Weights of a small transformer language model.
Size: 9 layers, width 768, 6 heads of 128, MLP 4096 SwiGLU, vocabulary 8192.
Training: 900M tokens, 6865 steps.
MLP neurons of a small language model. Each row is named by its layer, matrix (gate and up: input weights; down: output weights) and neuron, and shows model dimensions 0-255. Each number is 500 + 50 x the weight over its row's rms, rounded and kept within 0 to 999. Numbers have three digits each. A neuron's up and down rows have the sign that makes its largest values positive.
Before each neuron's rows is what it responds to, as a language model described it from the Wikipedia text at the highest values.

Description: Of after nouns
L3.gate736:528481510559475463524521478469471489540562399620499483477550386575532443485502571501524540540529460460518467511567519539521528591473444491466529483541470488543468435510504481368448507533392447464471434483560479473513504562496535496499522487519513478467449524512513510609473474516430507597475442436548441512485579533530511524598475576466535451470455515515536441419485463494503425486560592547443474582527597571372559455562559525457569541472552490566433529523474547428501527504513522557561497433462516461468427438498554542428573529527585519538480587578515552547500459430575452551441583434570494507475473556486485335432510427545477533562515518499519438472477502490498401481437431497479531482557578509372389461604516560447469406502578535388533521454471490509509412541433440
L3.up736:377481530532484508459494456424593462493555548568506454461469530486510388546513503566503556508450607545517561493511496438560589511514492432409482459558442466498477471425488504520555502487437439536520546515513479476474445447566532459479529423529499473547519508499582405485420450427412434558519608556529534514513508458553431602518510456532509548468545455496504500532490445464462560466531370503405503498573550596513414485517581513422585469477510518489429473482489548496552549471512603599532521541577571429574429540498466468554475553641550564445430598547535379520488549514615507462507448468453487441447533433368458522520446490372453485476550527525583504544474447538470517492564578392410511522497414556480549523507572560497434424561420487454438535560449515581558544504506506
L3.down736:504484537462533582450578421468530509552505541509514342514510528471525494569556473541454489511409452571475487461467473588512500500462503489514444492615401456415528463493506591491498473522524418515575475502467372461585529557498509525452522465519524484490495585445436454450427511544534493532581513504444506542578465380490518515479539577510470475525461480641463505466394440531562511534447449519436442520442586468481532506497504496464465512445423465541479571541550536570416455440470567565488447490490490561489486513650564459490444466554525494492437519464577387510575489508482451466479453532606538502504474557521549599597447472594578462489450492460483528518485452518607494517504490454516509477598440557435483473505546487508487535526490533429461476463479483383580501563544558

Description: Markdown table separator dashes
L6.gate2711:606543570591431516469498440539540414350439478502470476473502536516497535474503558591458472558411485610500498415504466584534417400503418473536502511472525488584480642438508508539479560545490460511518418538507563538366610535424628468495458443578490539538491497514476464450533477504519497415513475541559481381494453557502537479433527529473545535442456437481527537498495513540547461551487514423472462641516527475436446479429652454509468500577488575498480464451492447540464478510456510467475443452533432476588479509503556448569577518536568565506488558514426454523474468559668512491479517481499452477498453483448482575469601425458485482463536496598571469450606521550420470558535562464519546454433533595499575516525550514486530549501522538486445523547501550548476539480490474
L6.up2711:598492501523467452482461550547580580524448442504518577494536524501478370448528469462466464486514496514449483526422417446491505447436442532439492456560550519585488548450511492575509485527530502574499516469502574409492445512498482553525391444360630467471411526455548546387463528470522504540571503497476508431426417484529469573483543499495526477544516444566549542507487464457503544593530496476497631474521503468497473632440496534510513583493560463491464486500514486490464424538443496482522520528467518473440516512470479477502523481461528460528488448494547507508485462568500583458518462429538507481465630394521364448457448466505518369503477537499551584478494519535457415445544542498463491536611495451530535347445479605484463515466427481475504541470526487497525402448518478
L6.down2711:546552454442449548478486440502511454394486458480541512607506489503552471327543434506519533571564517532537534532533472487578443433536486515481480535500509545536396503502476481400495472535446447552448466510608516524544540508522500479515423492481533575551449525502559510452499462507516446489525499590428466550392507436489493462505525494450440620476428574497535585495487537499468562486560490478441478521580467477542531532485568548436496588420552520496431444426421394440560479463467570449537425469514524495548522439495560481498482441494539447451481432499455581482485407506493455508506532414566444397535465450495523533600579420530420469594491453539507456511448597570434501515410580522492416477509566544585451453493404507542423567410493565454481491470527497444465434522536576

Description: High and word endings
L3.gate2677:515481576461501562436518466546483516468549440411529511534531429595541540551509455536524467499563528471397546481482486531420439543445462540526519555461483390464432561443561573489412452561554497515535389449496541526452476481548480496416629531505505480472412605369474550436571472521488544526506527554473417549474561466640478522490471558514496501449527493327479513473470519475524568499487480438523351611457496430548539488401520443447439538539445435532504577486508529429440482508473564510465476487449557524537509451510511623534463481467527469457500543498473405482503538549610581503446500464464550384565476460498400523523460618392535438586509483466537479441606466469517557423528482445418542552503471476500481406432472498434555592518533492481450427530483535483508455553539480
L3.up2677:476401534516497525529545511565522453526469427494508481468438518489550530514507446542466465610485586563471541579499471571443450569476538472576547473399442499568497535490387459599450529499483532506478515441574450580539511517556435435336555432500485420528515536442524453511544477416531435570481540442504503455493535396551573493492448560447491467536461541478535558521469535377425419482454522449464473506537410532573482460475460481478463550550507477548500545591575555559466512472498523490493493436490579472487530495525522486572519535443506449546521420457529509491474533542497559471414556483432614445506501513474533532516539451532561463513560518478504535529517519523475625557542497521525541498550399510441594533528453467535533546471524451501544423587458501532481401553535523
L3.down2677:452438486470497479551411474459564450581483575480396530491580500480555496525499485529465495508543487480535504479507575530481518562473454493479517516513628458536455471497497436494447456439611494482469493473493424565447586506519457489430509585451477460430427471590508487559541512560456547480498483463518556505528481489469546488589528476421458483480477499529531512542542498517498531534550591469484574592529394464479561526514548526511527473402539492519533476557450446479419549389455487439476470586566468606422612507570492581528484461422520423567542528430442564463395505517529484560507445491478461478494499555476463549452439473607524488484515454495581571417480552487470527556408591557492632510538420469457500513540539468494417477506460506526495590487550509420538479459501495

Description: High / degree adjectives
L6.gate3723:447420543438607551495493507476579500538488460542468528525532592486418410526508455608619465550525528472429549464517559516461493400560615450566497468469446474491441441530480474399522487499629513443460559456474503484418460567390444587448540572539466467502486609564540544524539551509531529469493539466481452583510472463492593513440456468498549579553493467407537544491464478528438453527550513476421446515435444454431652465584483583570600499437609511510512483467494512476541446612447596568543428517607436436519373518528524491470468418561486524567476423531529545518466492363564548477544512477454620496524505452548524424571462561487504539473429491466486500499431544466517575492549529589538511474460471475447513537516478475412459343522496476424536504537481507534501488476478450
L6.up3723:402522573407522492569450516468538470482574427601445484519552550487516504545483521455472477559436539480470523444445603485486616444439491490489566448511489483519444501449528566493575622477447539401490549453507447499472513508400463427557449528418441552515516448463495523572531538484538502527504545526525538480403586452427442488520516499500504578440491435484448604505614475433400462553473430411528421542522463493518512437595474522568601495504461465442565527452453479553493567481512537492531425490484512512605411460417402490517428596437391473573409502561562481456602564486526533558462512518451445535437551452437544550511511532488556470575513542532461484481547522404562537514481552515509514517520444429525505557671541512493501480545488561472533505494477516486538505550510509
L6.down3723:498409536402487551521517472462475478550493372508471520488538503564460505480543531538429540478495566537474494533517542445362507564483519596527492512554534509550484590581451459460562536488465524447498462511570466484469576533524504522541566503481509525518521522533504467428512515473539478549505533559444505487428452505470347501527547521416520582533549533470513465467487501528542501445514535462537505458537484480499509445488531406498485538392573501536495514511488441486555538526521502410486441464483461531469460436570393466483420486452506434487515475540552495532439534537515450621488478456536428520534514541591467491511533547452506466513461501533508457395469542537464447530510478478487598511470450496555434421637493524491397515420403487452501552516484533397464468401494522

Description: Mid-word fragments and quotes
L5.gate1970:487522560592569518496458434468461516515492559428488389390464445414381394504518493610488504507476549490458489529532525483601473459478458498415456504517518536592548540523581439465550531515450403494416426515574477521400478489627555524409516468501441565494519530536570443497460538458450523381556476510568527496477543491498474389430571492446511484472489485497528532555479423571513479477456557557564531523447478437504555419465499488486485576477508554462384471431492525592502528501550544507522527539493503462454500525605511508509509434508504570530524538539536445564549485534493420545502510492448512476480520546471432513383554468560472512562550650519498528431497489527506490449618528482522412482504554581541534427483414404529505459488508450469495576501509494574566479474622509
L5.up1970:549494566544498600452517467565475586502469505521465486446554505606301486591449522490519486564442493507487501541489613513465587507546453531535548489521520480464443480542461477568502444561492460547449510514524537491547495506357407514411516465524489453444477536469552474460523473410471472589511413554413519525501452449569507449560451452464461453534543517545523558491588445560545456442510452508444499576452549417508579516527523546492417448481533644547457454516382581443498413569531432504477574495506509528557517512432457470450549497545424494527501579475522495510470475566511526464571539469401471489405502475501466533496466576515482483467541459432522568484447522517556406383538486407434433579428437545494460496499572458537513378444594445487500477411498523521492612453445539
L5.down1970:577464462516478498467532519579525495502486563521475528459521569397483488479478480487544543511549538487462546420523573551490402481484509443498560531471432428304497577548539400539420573425526496467494507562496468551518510554399535582475539517576520546584580515622501471567434551510602514492467502491552490480573510478452493460491497591578494524538468513531574549487421529471495426489521559605454489610534581475453535500549511560499544435461502529593540530517444526394564536502516553437498475559509527500507419469484443482453506516514542463372421572540549540488622408385472462535465512486493508425459545634526419485411493465488496480519470452537597544492573521523514522420519555536460424579470505478520509454417465517486470427418474433500473417449491491580459534639487486

Description: Wiki table and markup syntax
L5.gate4046:508423504645579462487496500336533372506519452505487575452486449495506408437460571532459440485497438529438541451566532536485512479509532498484531464539452511556588479527541521440440492486472540498413471495530536532554578571573459473521489566364546541485445504386612415538480503464434431491628416497474475607489567506409543486551506455552434554482521403480484521579510469554513457500423455429419475555506468515493456551584555410533503451475584580517522521534518592540524495590516554516446597550493554538561546532518545506587468450468498580465529550477485519479527504440590526493491425512484537526511571480465438635434599473456459497597514439531426520440458552530534529463514533462605554574523542467539417496551441521503453401460524498498452466543566485551405621579476412
L5.up4046:575442431540519539503565569585599437486465448460515451545489457518465459434535443487534520452531432497560412426481505522504555447463446554506379430542494619561578519515454556507495498475558592525517521428503448441464582532541477578526460582531505432488491525472544572575512434509528503350542487660446516443432540529448473419534454472483379503545513514472514515481496510505382522545334432371496513550516416570477427483517512518539479540478526503526496455400514519531545413610566615511497455508591501505463526477498539414464493486532572487430448496478520447493546490528487482352505600473548532437517463449484500421437524483562527600482603588458540536500566507521506517550585409499540517410508471502607494506502558481436636484595494469565502395498502514533604523527458549
L5.down4046:478410506447461560396510444544463505425440445510479593466433490516495538517555465493496505434505528581412522457476517477544486491494481619508430514577488466603534489603578538557554531522513556442567614442479434537508472554529491430394532455457452477461483540518479606447529441533514465464571424535509499422492416470609569419502465625405529500520540489498523540467549547528611483472451479503534467493474434458533482487568460518461435534529452575553461499415553567582376519514592606383479501537519556483554552587411533551611522520544495478456565536510471509534457558496442424466547547469497522485543439520398564507527427491537526491533406569542471505463519477574499492528555522415491516497439515457501456513538554454444536492522522466454500504551589504562568495451439495

Description: Apostrophe in possessives and contractions
L6.gate2111:492489498502533471466463462493500527475450568537416512493544542493435508561528456522493483441437377399518455456516505451562464486468455481410524490519462551559500460466468469572556569455443534525545465466414480552523392541468395462434529543566513448450504460458485543491570526444387496467502396527463536513517537467548458546588581487528509527498499615512460405499579463553565481518484637457537454572448479568503599495482528529514513545486486492550631474558548508569551556415546452493443505478520377438487539435557475470545513509413551568434490485502515539450432487511550613420403510509557449516507537476541582495501503449351494490459486518522561488491533518529480492529548509514470534460461575561417554478511495564536500525477479401499636514550481461487504494583567451
L6.up2111:543415452503483440478440455458495572408452528526441561522531462569537490478476490503440540449546509461364524527647550504533448504442525443431498458485510478518481483504500505469506542545574486436515513435487468465482441452503400535464513611502528554542493593472525527445468439501503574533597508472542495501540426460506492541604476562581564466462531543552419513483552498614487558443557534506439473491506544506465498547465492405564498477435545498629500528533563513499577450485494500553479537510571530538510532437452513512486427487403613521458530494361465489463458529501445461521511553470463445514425422489566496449542526451464482487556510578334476507489455503451513464485503482469535503555534436578491511489518492568518489562506576367515451540465461484504470506514524482
L6.down2111:536533531516538472426571562488514522459462523476479494459494515478473510583534518578556463503575478498423508543523549585492385510514584523394478513539492529426447416545560484463536467475554484456502419476487494502454407527451311516505502600511537484494506556463554524487482378490600561431496476506506490492486543505519481476501589477573485532443493577601477415434530558602545496497450437437502434450478521505513521461483555626486436415516517448573446498488507437469525495498533432543400466512469433455491534470429410440499527515540492474561449575481506546503495455537467428493501428526396419527471453533497478485442484457510433499497532449567482551529526403571554435426545493482472549555502466483502566543440470587465444456405428509411519463492468512535517497552474480

Description: Opening quotes and attempt verbs
L3.gate2823:465514572511455541502384468483483529588502518524530587517620450496464460492568442470462509517418450508499447442506468497587534527493536523444415424432580504443430531514461485458476574548474502419511539486508472546415487494488496558513438536542497575400545487459483576350459355569455478475527487504460521559482467567491511568552491451423400461457557465564523539550499460546525393512490547508390506549567501487526588596486528477521497511458535493403542456548472567514547499537544477527413462553464584477449574494522417579443413495504481535545513447531515449472508498526453533524513504654632485465475502510512537555546554514483479489400474432476527471516544545459499604520444486570491518519448327539482500504492470464454479498506547489628493483498478529440531447491440483
L3.up2823:519441519565457608511439524515556497500450479585603475512493449506475496519492558445430595568520471436481490395511480408475458450516531510459564519497394515566396507460552482546477500503496576552492527495401493503410456565510580442467506605624553550425471472487542483538515544536479484483553532504572510629483531490490578494524518600529549386488515457542419468544481593435559462518447501555511477493541483497535450570543507559450484508493455542589556544527579556532512510543625596422512573482493585539472547542557432502563447474411465580414437549525471498479505450621543559486564440556603419501557441471475549504483462539498530520438537572551551441369440440516526547479491444426463562509491405540511398454440468472502576566389437512480442491536514522541482467484483487
L3.down2823:511503404539423555498545523451491447504454615534592420518435526532473534491408459436530504569541534424444560514493466502547476466557461503545608523526503491522541465527554491427448504510486472523497480508528476543529497583560575531464497528475505413512403507487558514534487516484402510452433440522519541525544493473491509453498522519479505419475538488486570526456530465476551377481509596485506470426422539527419470468565464488517500554454368461577579511498535399534549451501540422499525493522513595526485544514487394481557528464378441419533533539498513498606647519580498510470592451457445482475507552478502562528556481530631508499425487502546567390469548446392492469477568535439461502473467493465518518507450571447513459535389514505559478454505570547466495520550413542

Description: Mid-compound continuation tokens
L3.gate2727:473487571498521506464468543531486563403504562488448450514487462426573533480513419574510479478504458472558513500462570456486557579452489528410415483399516474532549509499534520483437616468540521440461547505624478543483557560431547463539478449577446486506400500468491437447518493484542450585536511499566501429446459518476502439517506442455493490495418482455497528516411475538527428518491463497497539461574539386508507518473500408485482450402535486507499459469405527523544564471546456579450576526501527414454538543519520439490500555572473542455532525473391497542549524493490553557553496531455572461496539457458512495480542500456530497396540395522533539559600434443493490488501501470514530553565461439433544564520493456477492447613557542555485490479550523492429488371491545
L3.up2727:478436490570569549599497488510476437423417487456507533445440459391499461457629432494545547581542471518501488516548474587519479656572558436511446475500512453519410537508472459514500509527458408455565576487464476471460488488438514481532431507446547553468457407396548480522499524546534558534532446435456480437476483519513392512586451500494491560574467474553443467547358439555558446544498540460500576546460565481434521476420588452474554463517494489493515511491537487439519521397467462577552537430566488549488529432506436488444479505463612517470523521516511515535449525594532474481516513562441498567483475506520548513483544433479531485493485508470510428474455508412437511468511477436526487528456480487573489461499479499448469458510455477447505561453478481384569500384442520
L3.down2727:526412536475478513517478480450537467530576453462537602475501510485454506482521459429510529592531581530468503406504550486525569544506564476540529506424528466339572475502551474503455493468477449508551464616413544488481524507474550517419595547440569501554589442476553441416562514564478484395542561507523507449477497462528496451509569539491503512435527525536503502537420518493493555509437553405550506508559541565508510566360583503491534513445512507546547453548513490493491431544516572426542475621468491539460469561530442515463491475429590493516506515501552512556463461553466454464412498533569500491544526451489462421425563479466563489505563462481514549499417525479463492544455521535572415529516445480515506554501464496565509478534517438468469509488552517541554463568571488

Description: High, where, word endings
L5.gate3114:503496491432423468565489521434446537496476459637501434463537461458530474511500527460551567443526519511476543507446460466566503553397502456512486400401496475502482620522518496556448457542568435534458530419571418597524550537518511492430417603477459498422501529433478519408493513483398561418496474500508576481446498517484495454600460574502477500509517512495510458537606442467530454489507397541511433521579605408565504552593477482492464402432437403559431466512522517555502496516510487468490435484448444497542508428531567535467517436478355476525537504498540560447475548471532489446550457623557494474564580513503554523487511462423472559459521454447511462420509495514481481481435461484353461532475506570547481526565485417535479621489477497494482565606458522473478549457513502
L5.up3114:581398453452545533612528528464567475481570407604503472574499472544492550509444467591410535574512545560490542534530443456596462479519514492564560494469565512417399557504502440550487537512554555489431495388489455561536526483491416548484445539434367562504423576511495509426540479439526500484524475489543507505459566416506467500479471536520524510439476441470481462606496577453491457589385522489572438614469527529459483503489441448416494526520508437497537489491606508516536518584494440503501522505579439568377471524519490484434464589464399529487473554531415523477552574490497444533507460503454573538547511543511491502525629433510467552458509421471545533491558521474453489531523558508483544444558518573476484433628512560484553576522471562517547402547532531418397566466461491
L5.down3114:548463508498436465536480535528477504375531518480535530513513503603490507479455545489494510523523538466457485444465549516491501564493427496522514533565496450422493554514511527489443508452558583448501465450492483539482408497504564486486543583494536570510466508504475506411502554556519581515478553489531494485512466461543474501519529519411505548497434476425471564523590455579505488513436526575464526504513554520476516453584565507551443484522494458526497469479529519517449538535464569485523509434509559546507525516492420509532517497523444424408538458502557472476567448500465560496509511572514471435541570527473502360533529393483389483453553524489450573320533519544494450476514512528521396511444530464522515468628498448564518541528490478497592455496543519534555537431417642

Description: Noun-linking "of"
L6.gate1956:581534552466379529402576475549519528469528554441506506497510515580541556527502530512505483517508500458455540526557492517597519459601470410561550505492523497470512478470510436601429476469403470505485406546427556547478542466536470426525502482528573465602471559470430484528486466562551511510518469510495373572469532514474496573558454403496507478523470482454474440447472491487479480524503489559444510506493454482541543577493481450526460443438525535460558481448557394419380479592457476494542487479545412571483496497613487494588503538521512426489538481535511485482533462481530507537478558504503484573512588492442435572541449503521501475498502466475434483437472509480479501484467396502513450550506467520532537405453546601509450481483522557392504520424534471518367411447506464
L6.up1956:412548472554552587494564507420486495512500452424554469529483586481480490564514500511466498435464473486468447548528489508491440496511493581513461486512412376447556526534550471477478438564587459563536564579413563515493508511558531518482560490565571450476391393454545565502444606518478521465598493522485515549607520469532537504535546503510504507523433389517436501382518415422529523571540444600569486536570513474483519566528442581547537513420465551603436442486524595399492477500366536543426534472504479505527499493506466453390573520500456547411512434555539485382455486453449536596421490514387517588562488566499489518527526489499488472488503458507493493477485545485572430603536617509473489502456565486507469494546555488533491473454387537485539492443349534519604399527518509
L6.down1956:493524546477454503446480486536517521542542371431552536539494396455454463549478559499567473520541554450458467586533461537654499443507654486453477407479561474429472440518585416524507452524541534560496468438553479467478545580639542470555488452548363488587549504438486468471451464526440505497507466456560431509532533489478461347524429501495559551499503544585556552556528467552571517403545504509506513422490449447436485491562452521472546473519500470553542487497481523514546530487388556498406542463488481375444527449436463485604427420495584585487442558516561501499530558439487460516511469487543483413506443430473409428536430585579520471457530511524559555479503517503553495505528522478442486542556568451468536471439491537581426465623536469537525502378501483456482548519467446

Description: Noun-linking "of"
L5.gate3325:492487518507448566450675482594581439514391495510506450456509547544501572384467547518609510463463550440556440505476508538466534470502498497469540511554435437462474443443454498517499455474494416612512467455428448526522437488483477491551510466476536454520554503539464483448521479488534397566525520537465428541488477481523541414452478508460396480401506506548585440508367519507508473486534490467591488540520478466519557507464473517355542503422425421486510556531504523466501516452471513499522463474492487482475467489521602355434544549434483511532432489458458534503438559486432540476487551558520539498544411588497471493603430567483573450501478516454500448474478455626528612469564493435524490508539533545514476441479537479523450601557512524535513517452461523494485492567462506
L5.up3325:597403558484547533510506473522467485526489511530558505504589541572453524400548479442509562545440467521616475562439480472534541547456559436428494582416479461528472467508424532475527500491504492577509517495500492517500472450457533543542480522440477521469607432460433527502480505449551588371495455422537520498434568453481530525480506490539460544459499479512563494465527518477540588480592492442489414458562431549568469513464454587530664531469454519460406485552488499516478545398424494482565470597528389551503523482517499490524376466454460550500512595523459493482415501513477395453505660551511456488558514499529540518603475558429458456472482482549510547487540420566594569555570510475439436441478512479441517501555556446559468434491486420508560512558450534477446473457448397
L5.down3325:524571538523433585578472502479469435608471541493510522543540458475503489524510528516440524520461514539499464418511513515596409456528475501492480500483426433345413494539488453547466563562459534472365463443494444448585492590487523433471533479499488499649464598437461520471402481631427436556473550527510535507469506412488461425468454528496472514476469649595468576457548515512465446595443472482439519475534478447541547504464562481461644561458491503553579493541555532516437471510482480505470535457504483416527481542551588506500546502512468512541432467475365512411599611440414461519528483474546527496430486543488563458508444483588551506469445364513554442501413491546501524537492518499488500410515491501498510453501496560405445560532572435486526516373539485382614476486491550

Description: Temporal anchoring prepositions
L5.gate3442:514600569505511540451462487438456529582488466503573524461477555461492568537539444483555588480554525511594575546439476454487474546419518507468457492513451612482485459425606507527524596499513541532553530560474612467526524492550429560523383457560571488557458477472493540461388519513599450472465476478494502447393468608552482590469464497492613468430546663509474404455499420445499533559449461613441459432561512542465593464494481588520546486488460550514561507480496502478453511464531459481533479548470457481514473484465638552475588469546496587455520446564550469484569454477563511520512513488446531591492523503465506464653526538479468534517526679594427491523643513488406453467516570460403529478465452415554411525515508492547586369464484509512476422537500528519485414467500446
L5.up3442:485503546449384398419407569491460511483391415499479476341571515508599515542452566524501623497492523503452579479559498546524488461531512458468456477491496501438459385490466550501521464558478552521451509531536482492487465468486504484508515463517604467517452484542495440549422525509499626541521494567489530399472571496472540419487494555604531519425485513461437545560422550517508513519407564575446638584514472493557568415512564510454504509455466468549479509406456478563454486565409454453519460480436488508483542419489514437489498491464533549543552568475533495521586501562575474551483468605503479525555508428537559478497502490380423483525460559395548510515507467537436557510521476519521508378525445455505511515477430514557504564533437523408520614483442468457479445583552522
L5.down3442:464530459453485565493461484531487496535569643565523549533464466423506444560525447466521476440549572542507589524531492445547453499472532489450517550500514471427480520475665435564551512560527531454489586560479489431539601411513448568452523557507481515494477495410488530462454518558408450534593500481471431490501444404547514583489436506441525510592487552563496497426544483496537463564471395448504476514588493500530487487559486433469499588489556445614541548491574490570582547528542426478575520548483474480532564481503525537462374509476523569466518505448515538507578471536550435488508499482519494490529523442566470510520471408537561497472491510614534521445530499592471521447432426515496492496465595355508572481438479487522539568526421482493479519562502605511481479532455518

Description: Life-stage transition words
L6.gate2198:474515517469474533570504470460465502462430589506501398585543531443551472621566490549588578508544521509521478511516446455477477455541508486452465485406481513464467489528469442546546584512478430549622503462473596474508519550503493543487546466594461346492428551461518505556529544508570513549549519517449523406445437442502511477447536517522510477593490499449507520490570412469437494490522478603465508472535506517542439491329506494476481507450500285437496431517424522608449509528486431462429558531472493469457503445570569473498458509514456532497506462518486525460619487541473590522548540490545406463408550481527482544510482532491587572543477495573542458481532528392571507483482516495517500503543495528557490512468517483413552515575497402442518430562551590434503502425521591
L6.up2198:521461492481430511458446517439493425434455525508461441434488522473556470609486516503537495507545510533487436451499489522523524399486485470490484487391488548475536498611494505579469535564474511515555489428412543511485514587584448560544424360565551460556532459498476591537541496560584492545530518542444501478488463514453461507479474503489576525538433541438478584530524500463514464480532401490447456520519518407545432585482495504496416552483518396484557458447509488514520479490502482460475551477431497569482541404551508510529515562479395540470557479469418527519498578555500571452447571525530468460480565544538582568389510534523526532541529524491580540500528393463565503438490504527536529528447497553568498550522572540404552504544453437492587496486497401492500475416466480
L6.down2198:477521464482546453509472445527475399528514457563480487422520634416525503522545504535493529524558414393506457564452436583501455540449523549543531548486509624660560517545537517472520577502500490578463529539546493459506430507599571578481536606528526482523524547457558487446484462547448567508568617461486581525460508490507458620484534523464470454401527538499413386486492478503477487575534480532467523500547603518421481483481516547447569479520411460573503496521558584493462501534583486527501568510479526490469517434487542438495431469504476515511453524551538586484549550450446492488510484598482433506503403418569456417498481480502529490564512450469411432480493454480465494507509580404423467451570585405392472443483583493577495462457491553456537455625537653549426433514509479